Weights of a small transformer language model: 3.74M parameters.
MLP neurons of a small language model. Each row is named by its layer, matrix (up: input weights) and neuron, and shows model dimensions 0-191. Each number is 128 + 32 x the weight over its row's rms, rounded and kept within 0 to 255. Numbers have three digits each.
Before each neuron's rows, "fires after" lists the tokens most often just before its 100 highest values on Wikipedia text that the model never trained on. A number after a token or word is its count.

fires after: "p" 19, "i" 15, "u" 13, "v" 11, "ra" 8, "ri" 7
L3.up70:126117083122140100099140072057128134049175134124142118086158142131149113179127212102148202105124087116115143126104120112160131129123152117163151152107124119174153143146053094098100148130125151117098142070197140104134091142154119104145150159108080172094099188095129083137096152117169092099124127110057096137064160136119128129157183204152155105095158137092147127142170122177143050123088131131116119168097131188170192143140130162133165137138097082180113122142123072146146162098170146185059145164143080068142137080105120134161130188112112104119144135145096131125101125086122091167

fires after: " B" 31, "b" 15, " b" 8, "c" 7, "h" 6
L3.up607:108129057138112159130130151117145094089105143151151136093120161087145102174105133123103108104121096152167113166143069135126108101147158074063112127135045161100114168170081103114119116114144135189138156194123135135172144130103119121087133080058135113144124121091129143143091091211107108174141115138074183182109110088115141095103086172063173078176191147159148117145152159222180138073097161038145137144150117142144108092100118149107189129162138109134188144142115144148135069098158144114148107125104078164182173135150147145120127167144101162088131126088140139107158166107101114118

fires after: "is" 28, " H" 20, "as" 11, "ul" 9, "m" 5
L3.up743:063193150188131120168137100155106150098139098159157189125134099119148160154096106095133067085179124105114144078110113054114198155162150127145076178146065119122176107054127164162136139171166123164158112139178146145157161169159167117137131124062126128174129124134145147115143134132143113080137119158167124137120128138125089147110110157100124121118118151152127148115162080138081153209079111155163113099161171107149097126148112144132115159090085022119115114100073153130093088157162105153122096113186113053133159147158133078118119116144157116056101070109093143112065168101140145134

fires after: "r" 30, "p" 17, "t" 12, "m" 8, " p" 6
L3.up665:105169146065096156131120127110209153204081126174110101108071130126136138164115157165090137209106103141140133142087088128178114156151126143078122136179157153089075175123121201093128119097130100102123155164121139112169141103136141153082145197153145132161094140109196136095135088184113076124098110164099092080129109144116109194091104115162104136168091148167103160069071111162143104131103091148156133150092159122151126061110116116040115136127140082126136161124164128093160135093154127126108127096062122135183186076179176075128111146183114153096125109114149113119142130160136088127

fires after: "he" 23, "v" 11, "1" 8, "9" 7, "u" 6
L3.up570:157097141170140105130099096135118117058119163093069140114143106097124098152117143142101146089165128178132179126140132125199092162161137105150128152104103114125112109114196179137154122110182133140170097141130128060107111134133101126065151109164120159156146148172126169175188131157129159097128153101113101133110137089108065099085120111094149090168188175108098137106046111141090134119217119164153127119134100131125144166078111140150105091153111185154144100125114192151232167097109149115115154132080098072100174098148064185159150135119127111067170166146133147076115113078144102090

fires after: "\n" 24, " In" 10, " con" 9, "on" 7, "T" 6
L3.up30:155121154076178132111078134109064143057125142121095111122104109134194163128133141174128103135132166201086101088088121105086134111111142120131120128140124233131138071083160136174096110117091099123160173162112163135179089125144127156150138103167148116147075189107135079161149108127185092112097143163095191124143132106075113102088168118086146125122120143155141184084165125179076101185076109092118122106123095132162087065066127141121151108150171172138183166079115137123141130082144165127118068112100086078111148162147159114129155164184145151155115128171120125141125104127080110192

fires after: " c" 20, " n" 14, " l" 11, "c" 10, " C" 7
L3.up339:182097173097114093126095130065113104160126173103122128219087081135093085114110095123118131119146133155093140057199081077178135150147110112104085155128115104073135117189147138112079107131089193140104096150165135148128067138150125137170124084152186149114180132077038136147078170113123138115079136132154148146125124129164102138100137170092137160143102141119124198184151168110092111146148119158115159092163168133138068137161122135115164127053146121085158178168085139131126130102139153146072112075146147139145145128077096123180080132130173144131125108136107150058119130169141186148

fires after: "as" 29, " A" 14, " P" 12, " th" 7, "s" 6, " O" 5
L3.up416:104105160155154121087169144127103118132076111123174063133060167101152146118120180124130166107118132087075130110104108128120077095159144112121136133110132160174122136137173125156117105140183121124121193125130084077102132185153093095130037146143154167076155098119142118099135121134065106117119110146111137104097075174154171146154155215105077140149106154125090142190095070128158174076143113166112178178184112143106158161177120109181101104111087105160179073098083104069142203145164129110161179113075153156108152130151105124087148105145164180097102137138127135104114175113088116142

fires after: " l" 35, " L" 11, "m" 6, "r" 6
L3.up92:109174157150134124069061073110132190070168125097065134175112072200097096138111141124155127148118124140153178095145151098031089182101168124134083191098092142186164108156121140139155149167137128134129113102091128074112088126142128137162067106148123145118112083135156132144099170139126095115144139125165109119144167140128189170150177117149130152141213134119122150103142084158117143152116108143151104177121139164122091091146118087117172083107129155132117156124078096105116094098136095111177082161210118142068142120138110110108136167081100091153113178115112132149161097054161123199

fires after: " A" 21, " al" 17, "\n" 10, " D" 9, "," 8, " l" 7
L3.up612:161187154122136124150140104148135100184108138125159149122145131112120146093198124158079110122107206153142159120080164095159176096146130075169141175147163128097105159113088152184118113107106113134085092138158186116144101120144087186135079108120137107123071112154158105124166129085134148136152129181174116119046089101178109109128185041113114139138168109143112069185070137110060094119115174097126137086094087083094114192103104108113143106080119194125134142132126142131120060133100174082168126126122107156107095146114081174178156177125104160138173121107147197130095107145108141150

fires after: "or" 19, "v" 16, "ur" 13, " C" 13, "u" 7, " D" 6
L3.up399:173113130100103144116162130117138097112105155120148106156150117128184122119109186112093153109047039077149134150108164129120135170110124111152117135147093104153085074141083086142128107129134137163095186120107127136155170114135172134057176114118135194069156139123101168198106149188113122101143075103122087159099131131080151071068152154109073096169165164105126126120141112167088106102137107084122134132118101120140195169137190155144184116152133103127153128132154164110110120093158113161210109098174207170096128088132128131172060146126114169106091135126119157097156126065142084074

fires after: "a" 28, "f" 22, "b" 20, "h" 7, "c" 6, "ab" 4
L3.up285:181125113126086128088123118108127099070114117113111130162190074134127108166101130168078166138099077122107072145205124124152146096155142079146135156099101132116111131165059113127102152128110089102076102178125159152107148071083093085102119099091107198149071106161149164068156102134111109063143143128088160080130138060141100119128117165133100118150131160096167145112148167148141171151113110090147174102144131119149178157119092135164137151116118157034127171107198154131190091118158131099181153133153094172142148142211153100131150164137171090162109109151185111159119171168107164101

fires after: "o" 29, "i" 24, " O" 6, "en" 6
L3.up208:078113145105127103147090123130141155097168124082117141118183084166101034105159142115145154107118090142152169130126090090092111156142122095126130134125044119167120143172128177124120102080146118159144179143123142110077114159113143154126085129130170134104106165101114169079194125154118043157177160154113082091101123121147185104127098155132169123154170174151191139084084171135103134152121183164154125127202146127125141107157176158098089103103133114078129124043043141052108159167154159120113138104107144115157112170164155132172090180132144175138151123178095154103112126083101092131

fires after: " P" 20, "p" 16, "op" 12, " o" 6, "e" 6, "as" 5
L3.up546:133104150141166079117101089107121142086140179096117125143144092091147213138112082162151123156127151077099143121132145137099098156141102137087142090081086192128150140123154087144162161169123155112166163106112137179108139159148097137118114118150130124100141093076188089109097149124041135134043084094083155132092151170176163117103150151154149136115119155138091125210106189137149164099161142101114143130137139055129129181119176140086100113171142191106110075100105197025143102120162154120175134109167088149118138160160078108152154094128111095119148178119148178083115129123110097094

fires after: "n" 20, " st" 12, " K" 8, "ut" 7, "l" 6
L3.up246:100081177126090125112129115088155169100132147143089109159190079137111158140127112125132202144132189133126049187159117141148152178154081126166129072147128153111113172167145136083082115103163187145128113176151117121088145115122133150098147157145155165138140186157153157075151088086133100086064151064158118083112113163101126162113092159111118116202141153167129080092114126172166093145094132133134127143165144173133105098109104095161174137123128089139111135149179100145137190125152106096112111108094139190115108161076107075104185105157116115079057108112087070109053143097134171143

fires after: "o" 18, "on" 12, " d" 10, "en" 9, " w" 9, " D" 7
L3.up22:125156159135135081105169096107162172163127134143107144103208083158159166161127109151178158175128145076175102157168166143126171149167133122145060114179137118206149132100102130154125100133107094089108126098108162123141112157111173133103197030105124143107141180198087124119098131140107118104156153093110182167138118120099134154119124106078115170138149124167111120127126121118095132146116122086102145086117120147121176103143105057139108118085146092094118099049054200119096121085147084159151088114110204093099099142112126101204192132151138113068091141140128114122098156117150087131

fires after: " l" 55, "r" 14, "ou" 6, " m" 5, "ri" 5, "ol" 4
L3.up118:127124159104158110121064098116177211160199127096150143122162118105102078085125123190123121138117158060116097151158150097112102111142134117092162068173154130129119125155070129104126156132152049164120116121107131129152180158172096105127160152139164141100137157086165143122124176178076102141126093140189104109089123150090064170149116124134131130142166182096161151174073086161152137104073098122106153157133116119157180111095075102083112124160133105122169139140125098081117095086166075127169130137148102069113096144111157188156221092134123170133181153100163124167090106157145076102

fires after: "r" 26, "l" 10, " L" 8, "ul" 7, "em" 6, "op" 5
L3.up508:119155111172119115070055060166174134130134131106128123134127104157149158097158117148087131121141171140124128197174139106159098156124056186161090150118079157098091155140166171088196161138143134138140126123141167128140122175182123139131119120165100076148105139167177110157097088101120033126061118173090158124107164128079087151148160104113104158135160132098075071129086080142122157142157155099113147149133103123101099084183104138091106157120122083185127144123128093079121133099089147127188094147188150116066118173100113162090194107124099111186142152144133131154140166111150092064

fires after: "ol" 25, "il" 17, "i" 14, "l" 8, "ou" 6
L3.up411:130152145188160124154125101157112127108133129116121184187139090140133180101149117085190087131177159073138140108096116128167118164168087117074117149079115073136165128100146183112151055100135103088112092131135161090130153110135149134134100141128129114138073110124154032074135193218134075136122132091123136105147162156125121091177097192114153141141105177101100106173128185150180198096141155138086137084113138135112081120093051149101157139128144183115146070164082130103154097145115125121213167146128102118099095112118154088156093158160091085124089130159148141109087132128147148148

fires after: "\n" 89, " n" 9
L3.up170:149105122129156114113060147123129124158112090136163155130129109164131102159124131138157130147166107158108177146133132090110128198110104120137159149145163172097153054185131112158064148090119130089143169162105123063120071142137134099094108109149084129063086121154079135104168106132124093120125126141164167137116107190078173167170129153072123132128128148143163109123178165116093089145123155140178069126190155115116143118130114102127155110142111114148102178108056111098156104159104176213106100154094084077142101171082092113185090112193182147178179108128148138103069127105031132143

fires after: "r" 15, "ro" 12, "f" 9, " pro" 8, "l" 8
L3.up562:100118131179153159033161107167145096130139119146122106099122157129118135113086140175100168131114127153085139172141199193145092165142138143114135071052076095185100118157118133146143184104134141110081130168107120072120119057082117111077112096112128100123125177152178110125154122166155125097108109110125082174104127076160117161089179146155107164182153160082062103129160105116090171131159170170117138155127182084072118144181150112152114117081152090158094093158161164134136177164152093170183105163165151102069151136115098153143125073139087132130100090137107153116082145090152103113

fires after: " the" 44, " be" 26, "at" 4
L3.up435:168181096132188145151148127106087180106122108075130131178075201131114130107117187144043180128091154083084169092124112109124095061150158122142141130128117155137160143136120113135132149084126056135125087055140141112130112183129156113108109130116057124158132108159152156157153138203096104112097169191170104089104123170209122161151075172118148088095133112118094161109144136063122135126051104132117131111083144164106155107129088154127078122110095138093206106080175100137118134154148069116143152136115143132168162095144147092156193119116144108162090160130123101152109145158175112128

fires after: "i" 22, "9" 14, "6" 9, "il" 7
L3.up385:169125140127208111142092141156093132103174129109137139159111149105098165176069129153147106119160172131077132093122133150158138103107105182160142137171130158136089108148146171140124113093128119100146123143075202061172148113185144110123161101138077136131158134133065116134141128157116111152091131105138174194121155155168116114136125109062166119098152150115086064046113166168125107027158160179106135049111165144129045138132160154127115112191117132152145062176104088127114169121132137181146079085098114113134066117125099127152177130162101173116173114107153099087104125105095139115

fires after: "v" 21, "r" 20, " re" 12, "c" 7, "f" 6, "on" 5
L3.up394:107166142093129117125123151110139108097128143131093108136086122121098139110092108102158114188148182120138117101102119037126158139138108089174148138132136131155061095131171146153095139143126092183099164088095072160074079104198115134142130097183112132101112122168132115082177101177079100117107146106075123081129088085080125095173135117133099184137137106157125164079090160120124161183119073153137137123202155135175105153141091055136167139107192090150175152113088177144099100183146138049125132159123200102121119096158135147097134127201124078116143144172134169150159157163099159135

fires after: "\n" 96
L3.up349:178164146141130199144083146232150167161114117084108100106094101119093162164067137173146147122129121144181112082169126062104107123193124160172136116136124110125113063137121123095093108099152171083176188132139114134094103175094133141112102095102157089163109151105174162152106109174173100115140089134118171148130157109133153141140149091103128157122152185108113117081125144125159132164125100108120050122111187175079088089101130086118185112106156094116113132109062128099112174137174154117155088101131127101118197106191086115157159098176142057136134141111139131128083111116137151051

fires after: " d" 29, " l" 11, " D" 10, " H" 5, " r" 5
L3.up82:073135112145150051169120175112134096128164115161113153137100090123100064078128139150103180112139108121153163114147069126126149108120146090223128099143101157145110111097136192145113110125137159146146143126167168110175086151104143155101079055108101149092129091155138108099093160160076117142184090150106176132169140154139187100114113111110154130154163091122107096106121123091010109143138153169181084144102079118121108108141170057134152111101131063143161134138107176145159156137125127131150151121137154107139150140119155137131091130118177177214125147089162140109131036173085134168

fires after: "\n" 22, "ic" 12, " R" 9, "u" 9, "ou" 6, "en" 6
L3.up238:123123154103182110124108163139119184099113138126113138130105214158141111077097111173161157126126141124145146156124168155148129132161106121112143063167141179057115139154151114158098177109076137148175077106076122145096087041110107152173134133136158141134072149109120123102154174178112182144104136069120175107129163121086121146098142136117112178178147124126155152155148173098052123161138126174165108134111094091149100136155166090105136136089097170127086130076135074123142167114094144140145118124090087081128158203159141074143136098194130170120110166114132119026122121052072122113

fires after: "em" 10, "ed" 9, "it" 9, "am" 8, "un" 7, "ul" 7
L3.up347:181131091177133087114146056133185084135110134175150086161181168187121127124074155134119204098085123154100224129129154089106109152095125141194151052123110192140097097116122154152124113142165101123171090154097083144090135140157167139167077094192113120070125158130171093161110116139154136095149153143139087145107164093123077093135115120077143126144115139120099148147115120131120132197133101170128125100140094112155103143139070175100176098153154124167135140106124104113129149114127049195116116092138123122109135138109109147105189088173113116212121091088128143076107064131119156104

fires after: " m" 25, "in" 14, "im" 13, " h" 11, "ed" 5, "n" 5
L3.up666:091088162138132148133054122163124200164068092108146127079208180133128152126125176151177115132142120143177108125185118108048118142109171078126145160131133123113137130171135144149151063148114176107166142125113098102175147148142129066128150160174123106170142119134138111108144112137131128072075105130173127121109037134139145077063154183130130197142111171103118064113091150129147116114125121100069202129155093102096112147115138142134167131131174088136111121094119110126165171067126082097109119077129175174107154098126092140118195122149109141119075127146098200143065142143109095140

fires after: "u" 17, "i" 14, " D" 12, " d" 9, "7" 6
L3.up152:143096148063162104130134139156125115162133129073133087137144116109165083105151141154080099086121090074138137137160109126122127059163176142143164129142110191066193150148133201124135065131101122095093130090187188180144105151111157089100126134118154114073162147118117122178169100162081103121091116130097111203144136203105128115121167188140092156158080098138134157151124154154057095164137075130142150136158081117067155160146112130085150112121154168127121047113085123125208105140143081158198162095146171138151083101122130120110092133110112103112169096158110104119119124084158149125

fires after: "ar" 23, " J" 12, "oc" 10, "if" 9
L3.up509:089099099205112157154157180086140089135134139131149127119142137125081139139118135106053104169088184104143126187165155219133079163125155127104124104121172140137073120196171168142139098122175174092069175108101092125076128112104236096159105135116104136154139093072111115093137092139074176139131139072084138078147099111165106111096117094140149158136084088151142128155112117125096135141119114183117102114153116159174122125143161144107155098150098145164101066132087152093134163119117146184129145186098130152050143150132109101105124141163158196112148092121152172157105110136111115064

fires after: " L" 37, "\n" 17, " l" 9, "L" 4, " R" 4
L3.up306:143158145115146161116105101154171134119067178138115054148107134161133083168115106164118120109030134153131168130065151103149106118177067117099177130130060136128088071103097118152092180100131105137096133142116152179198195144125167145125069062096150088126111152156087128187121156115062099133103122085102165123134139117126122127203163147111128148143092131176132152144123083153117117167134133064133137132134107190164165154148154049119124140070151123146107195073116164094078116140075152108172103133117166132093154165104142162124132127139081166116155126105122169137169181149129107111

fires after: " f" 22, "\n" 20, " F" 12, "or" 10, " e" 7, "f" 6
L3.up340:138169118118126096129123110138104162143105171144110080115119140081101169120113131190129085123126107169132096116145127136113116044102124145110181117122166178127065175127098139163127164087136127115113102154098153091123128110135115164117082139208171165151118098128115104140189092167120147149163114146075091152178169129094098091141135096106121090091078159093149126053130117147140167106144087124146104149155125087203091122140135211118132092064099156159058085174079191165132118059187187147131138170142088139143154093100100139197094145140077110140149113163140123101081174178129153132

fires after: "y" 23, "it" 11, " b" 11, "en" 9, "ic" 8, " E" 6
L3.up395:171159154054145055134163118091159096136082122120118175164120156153095062135095120152152140130121167118164122152168129093105115058152093121097102102147079149145171144122064117150124125126124115077184106118152094129148150169094189190059203144150144192142136064104084165175099123124101130119102169115149175102102087121131083112112130186135098107112112103139096096139119149112146171137132132060139140092090146148157098118091139169142151128120156171105098177039062131161075159136139161107139156114088128149132134104105102225121118134136130129168156186171119124107086142171126124114

fires after: "om" 12, "os" 11, " an" 11, " con" 11, " ex" 10, " be" 10
L3.up494:137075147180151085135081110101094146185119202079137071120071119141115116141134190138060136155049144148106040119139101130149085131154170159130123142103135149121118136106142181148122174155160122154157089111164139124085100117106118193099100194117155100194107085148133105142101095142163142082108174160206162086116164118175146206112156136119080121124147164094160126182076157137148106116066117129141159144081159074116135141131132168065075154130130144130116147093154128113153123088101057151160168102140136134144132130072098102153124175125156100089083110133142106124119180109121121127

fires after: "ac" 39, "ar" 13, "l" 12, "if" 8, " le" 5
L3.up520:128122123173101089142164153184079081102087171082173098107148151160130152159121141112177154134149152106124111120111182139108103100155149129141105162057137106159130120145136133102148116139160212143091140148132139130111113138124122130145065110139113069139115108092103158181110109112112133140129110122139169117058018113103099175166177127170092129176136101177113111135060134130122150143135200122120132095173129183159129117086126119103195134126115162198052168206103095094149107098075163146108172155121130130081190186125139101072150103167156133137126150119104089138095088084086093133

fires after: " a" 48, " the" 14, "ver" 9, " v" 9, " an" 5, " A" 4
L3.up171:095205106086128126153139109068163158155138167066168138130113138104136181045128142100129160100131101134107075114120156052114145104128170104147144203136125166108141174125146146214116135022112101116086100099102110108128124124161160147112139102167139092138141121161071063129158122119123112150115104161110111107098172083112132148130170099110129133136128125104111197146078117094090182147073152167206150182184118105093132166165128158132123211115113086141125100081134137134070170199124109139205114106133163092148124137122106122098151145141134108089096120137157109099152120117123166130

fires after: "r" 20, "ol" 15, "f" 7, " b" 5, "ap" 5
L3.up596:171175183096161067149106171122113123123088113180097143118166116130165118136102104154130120168130212150154155073090154103142103156078145171131172153133147164140136069174162124090121157138149138163161113158136091107187117092123153144192144116098149117104126118149152186031099168124099113143142130133127134140100140153088156092146111067083118148154096116139086098076081104178096118156122112120124094181052145128153126157137102127106147148114201175130104091140082140111132149080127116113132063092091126112100143102196159177185111113165198115109121042115127131147096122153162081093

fires after: "st" 20, " s" 17, "t" 15, " St" 12, " S" 7
L3.up353:108131116111158054179082084110187132173123160141137051150142182165125155080141113057171164138150081200116135148091079163073100174110069135139151142146146110095174115136149138104114135107150111143139105083109099123124089080126078136075090200127209092126182135086141167113194080080127073132132142109163170148160093160190136147101115128107089151106135102086119143110092141103108122133129118162100119135161119125114115081138102197148086114157114186165111153108128124103062130147137136149080138141144185115137135141079158138114092164108174209126168107137104141095107109128113156130

fires after: " s" 21, " to" 19, "t" 17, "he" 7, "T" 5, "." 5
L3.up377:147173111114230115133097158119147114168088082150101135103141151141091061071157150220142137093147138136105107120137150135121107127134126132073117152137158120116150154086107119114177141166114139113144200177173120145100123164082159140116066125108187045160155080110085107180158088038129091102136150163145171108154125111159117169173126150115123122145135138088158134105165163164097129125159164125118117163126149125053067143111117128132125118119139099075105095059160090149093127136109102153107180128059123128140169146080082131140056145146100167167136084153173110174127115104118125177

fires after: " E" 18, " H" 15, " m" 12, " h" 10, " l" 6, " con" 5
L3.up662:156176186098135123112108147119102131116073111160108157105136154101185123093070128154137151126168141092100126094136102178144081118180141152223089136131132147137088036116165126174089166153114133120166082162130127149056112179148154186126127135099144081107095114119127120118191111112154145165136127150127147106101102133075042100082117135131133153086205106148081129081144081144124106115137151122106116073137176146147123054135147099174110190087115083192178110103105156107160152127182134127112086076133146135092161139104072124110140169197181158156129110085117152130108122145125113136

fires after: " m" 61, " n" 13, " N" 7, " M" 7, " b" 6
L3.up316:095105114095174144124115182142112159089140148145168182126170131155066116196125051122109070125106125148148115107147165141150102177166134109150093153105148036146105127179138073179149131132120127083169196128092161154167075178112126109063109103104167091088130071105158141129122117120166151193094089121110100125139131108134118179152118143146095131082069177141166122111119171111133110147125129111144094199147148095179132097102168125142110104158111060139085088151170136073144111123150130155129078146103054186144107098136081107184122094186180115126086117131119124142101111146177145146

fires after: "r" 44, "al" 9, "p" 7, "op" 5, "ra" 5, " f" 4
L3.up623:060115096095200103087181140117130136136109145101155115108152119107167135127150118148197157189048116118094143180121165129195156139175128137141133108126073134167128119155135087147172121093125116093174131121109160158111062093114160092108114134086105151143131148091193111084103105201142194095113174076112096123121141078158112137143177107095098124149117164160178127123129147114126098121118114173161092137135189114130127128134128115119151051138125061139121099168117086086097131164167166159163110117141107099084163078167144170073102133103124174162123196107079150152140176071128060107

fires after: "il" 32, " T" 17, "i" 7, "\n" 7, " de" 5, "ed" 4
L3.up544:095149110128177103159118109183104137100146159153109125130174138153116148104130144144105084120138144130136192101141125110128141106142092087191107140150146118123186131093149094158125169157169084128157104094081148183096082119122124078186162150133103153157101093117193112071144076102091097114162123142116120189111170150207159129134152115090091145137098213103110182159144176065124154112132153152118115060118097119114140167085124132100113077131118157109089078165068045073084134110149112170196103164113087138076139086154132157169124144139181125104122142157193113134124086114071090124

fires after: " p" 15, "up" 13, " ex" 13, " E" 13, " n" 10, " e" 9
L3.up538:132133115144122099098115139148094109171148200059111095190093167143086107087085167099142130115125131099142092096110104175093182166133103168141141090067148116177145120125104162087124084136126140144102124108169140145120115134150092147145117174199115122108143125100091124103147104244183128136132109111155153163152103133089083101109144174112090174114132171126080127104099108145108107193105096110139123112193078173153238125099160100140088147124157088163151131114080102160101136128055149132110133106098098126127140177093189117164115132180113124113129139163160116090120126113160072210

fires after: "r" 43, " b" 10, " n" 7, " ex" 6, "l" 5
L3.up387:134140181130107073105116129126111126083203113079105097115137110108163118096091135201100169127148163096182128121133062121113144053107150166096171131074111151181150114100138091074106138136104174122094107080146153128143076139220113099104163085144114171172141160123120183141133108134133125090139131187158130160149091168070201136109105181121130159154111141141072138132100108166102092134106138080104121134110122093117156073151104097135133136128061088134157118135167111141149123112095114140121074119175108119125163175097168142153161211141099105095163073139136185218096153125162124131

fires after: "c" 26, "il" 16, " be" 16, "r" 12, "el" 8, " a" 5
L3.up83:142154153142096135098133081150116094156106098085129183073086177122121074121119142153177116098154110165157128090072183144138101102134167083147101188108094140148105148127124146156129156105139130142139053110096123125176105103125134160041126127102070132146134135091166130211133077142153158145099079201106131111108129112141101113152111131127098108141168184048128097157120141152092117181105154138151079145098138084121097078144077102141115138093177133101186122130181193199107067141150156163097115179176128143127186155091125145186142100128137138119134141155052159111100166111152135091

fires after: "it" 24, "r" 22, "9" 7, "1" 7, "2" 6, "6" 6
L3.up631:166155180119112134140090117143127166148088151094147073107104111109079161125148149139078115120130154085127101134145166151172061136166164168087146097067124151106149089177158149131173092160199128144116139139091153094080140084116123127081149107222124082159090104140118139172120152165105088148089165114126128108174147135156157167177131131066134078114159118166169167146105101151097124120154072117129133075134091189124133119112148141031167137164144100105141133182075130109159132078122134121141120193135082121129171200137134128101088126150074151112171077188082130098144129154067119096

fires after: "\n" 66, " S" 7, ")" 6, "it" 6
L3.up4:204089154110119168141131117193130126151123174144120089145156144106091079151074137140164119102121099116144130122111158068137078160087080119079123138074142118104027122076097124128184093135143213161112136135129078092110069163142188179093104117128163114087126126079115079123131096084169074172183173121133164082143142085102196114131137107151101120132128167154137152132125182126079129104155105164142096136143139153119103096132123135156131165114159055191129179092155148128121187133108128210162088131168151113093155157125164139130113153127117110135144088105141190132157123108100182109

fires after: "r" 22, "ol" 15, " " 14, "il" 14, " the" 12, " re" 5
L3.up271:199176114109209178138103089154134130133137140143095151096217104166140126092117111106160024170133099102116119133175101101153142146154121148188106075145114143113219082127115133124110168116119049104128125134102095127108108170127076097129123123140141111141164129164153142136103152191134082117096142160139117124122139119161106117174118104175130059146119090115124144165070159158187118162144087135134099077095120129150086106086084082059212132154104160128134136129082097139116147108131131122082121119119084130142096132164169074097171131120080137130102150178151148143152148157133077202

fires after: " be" 26, "o" 13, ":" 10, " he" 9, "he" 6
L3.up706:063093134139135173117152099140117102143133161103121153106147025097130093153130087106119085071101156143046105133120116110184108137154136096117136106120126136172058129131115162089144129153146173065137131158121126141089068206096153180119152160119169122103146124121158139085181174167206110152064096165145105125112141108146123136195103105169099116168112177166141117156099111135084111161140140123141127134143116122145121153134093119131178110123122129102146119103168172174142169077161094153169132206097095181114142165123107116151128183115135120116060136076074054158096140137061170127

fires after: " " 38, " A" 18, " the" 10, " a" 10, " (" 5, "-" 4
L3.up154:128129081147127168097042159122138121111084186153157125167068189162132120081106130150125133142196135129133093132094095094120142061113174141147100150081147169121098116126173130127143155121151180123176092101095112068100115148139131094205087075129132108164177122146025143130161118146131088122130103144116106139083117128122114161070110179118116062089123126095097161108104110084123154182135128173140156185112096171176040091069122095127157124102140153110120139118085151104127119161176172132135141176127169129165152155171148187177132117170145164125102138099086144111165139169109089142

fires after: "y" 47, " b" 12, "l" 9, " l" 4, "ra" 4, "ch" 4
L3.up667:067125152099131121066172091146180122061146143126147108088139124113115115153102076110068136089115173144155190085056154069106163128166092126127135134132154095113115109131159120124135125154080157144116148190179131168127112139078147152130152079118146163116177196103153142105158112119092138166141133095104172141127098154105135105107121165049113141135162163117108115196141098188146072130178208083163074136090121148129145200114072097169121124156120130127107117165170108129113171091145141200129146158166119133104114123118109097169127129108076079060153150077085171136099131080096141124

fires after: "\n" 30, " a" 16, " in" 12, " b" 9, " A" 8
L3.up363:106145179142132136122054148150090128110143186116087128125122167178120090113120117163130066122110123159183129169163110146118147098133074118121118091107116162143132167097146181074151139104133152092067093192145155135055082118077110183196153126157078141078123128104101140080141099164152096160155094172133190112144109112136119096080139112044140136123108153143160082120095101136172166117133131119170123121113092156139129173100161134141143113161138105123183182137096116131061151115146129132100174133109131118131136058122112127240130203171126174135132133120126116099145131130021128110

fires after: "i" 14, " F" 13, " M" 13, " f" 10, "en" 7, "an" 6
L3.up733:061085074148108094125111114162143191080082096119111169118119091116153087098110113190132177097134114091132114099145133094171065131170103089101143192091160170115083150151080129116132142116169182165135173124179187177090161137092103141125073139159116117175121088124129041125176124184139100127140141080092084130115159092148110137102115107101160166144080155166085149045120105120112144176132144138158188160177140110146176081092127153170137112131126157123117102091080146135115088134139142143095064095072125132176091160173150145151101163166153162156117116116123156133146144183119155163

fires after: " b" 32, " a" 30, "b" 13, " B" 9, "B" 5
L3.up515:151144147137083144097093125179144093119136138145158094116175149155141087151109068106063099138165147176116157136144155169205082205183024081185163170091112128170093149088093131133092116147095154111152126136134093164157191111091098137151133136134080178129135114091097186160131049163093101151135091137136139115153150113096094130098153145099080173073138124147150118090119140152084105142103145088148097117130112089087139107152121131170123215128137144105108169108101156143105130164154151098060113105100155105140149131160110050093174145121145164130152119136127096129134195115079103162

fires after: "r" 40, "c" 9, " c" 9, "or" 8, " C" 7, "ac" 6
L3.up388:140171125144115178120141096147123180134104120071163104117163198089128120126103115144148136093150151171154136118110211109154120115122120114163151069119124156090119076121127137127117111173108090072126109133078140154133149098055190097175154140118106145151150118096122122170115128164074099128140135105149126176090114133116109058119110151173085152178227134086125140144148163126042174148107103133134145123145177147088121093078156122106220142126120145109088141171092180133128211163111153063067109149128101134113113122112124114148111179171102136124152165148066145107098137180127071076

fires after: "if" 18, " h" 16, "r" 14, " b" 10, " F" 10, " p" 7
L3.up214:148141136110140141072175094092136165120167126149163180131131088091167099066137106146095119163111095121131116176156146189156124153179127094127112089127089110112154117060134095158125134166156119127109110118142160077118088063178053149091081121118190129150189204134123193125153086155091086087132126129154142160150101117068124137103047178140157106120145187115135138158158139167174073129064106099114064131100159097169142076148090099146147142118100088186163163151117180131090141147114138097096095171111122170130144116111153063151156150143148116161086133146066136153129147141097091136

fires after: "en" 10, "n" 10, " p" 9, "v" 8, "p" 8, "r" 7
L3.up63:143191137119140136120086127116105092116105138118168108144140097144124131189100194082136174135117141115125069162163079088174110158105124118113150139129146094146133143092179088104073124161107141078072185086175052131135102124179133156104151175125123175134081149147184106108119148180111111124125089137145100111201167148211164116171142162126096164187138137129133176106153126126130116080119151151138128132120108178084144085110102159079164086115134076163142129104090045129152150113119163123114148105104152095162088120124119111120059095150171199101103117142096115117023144079165122140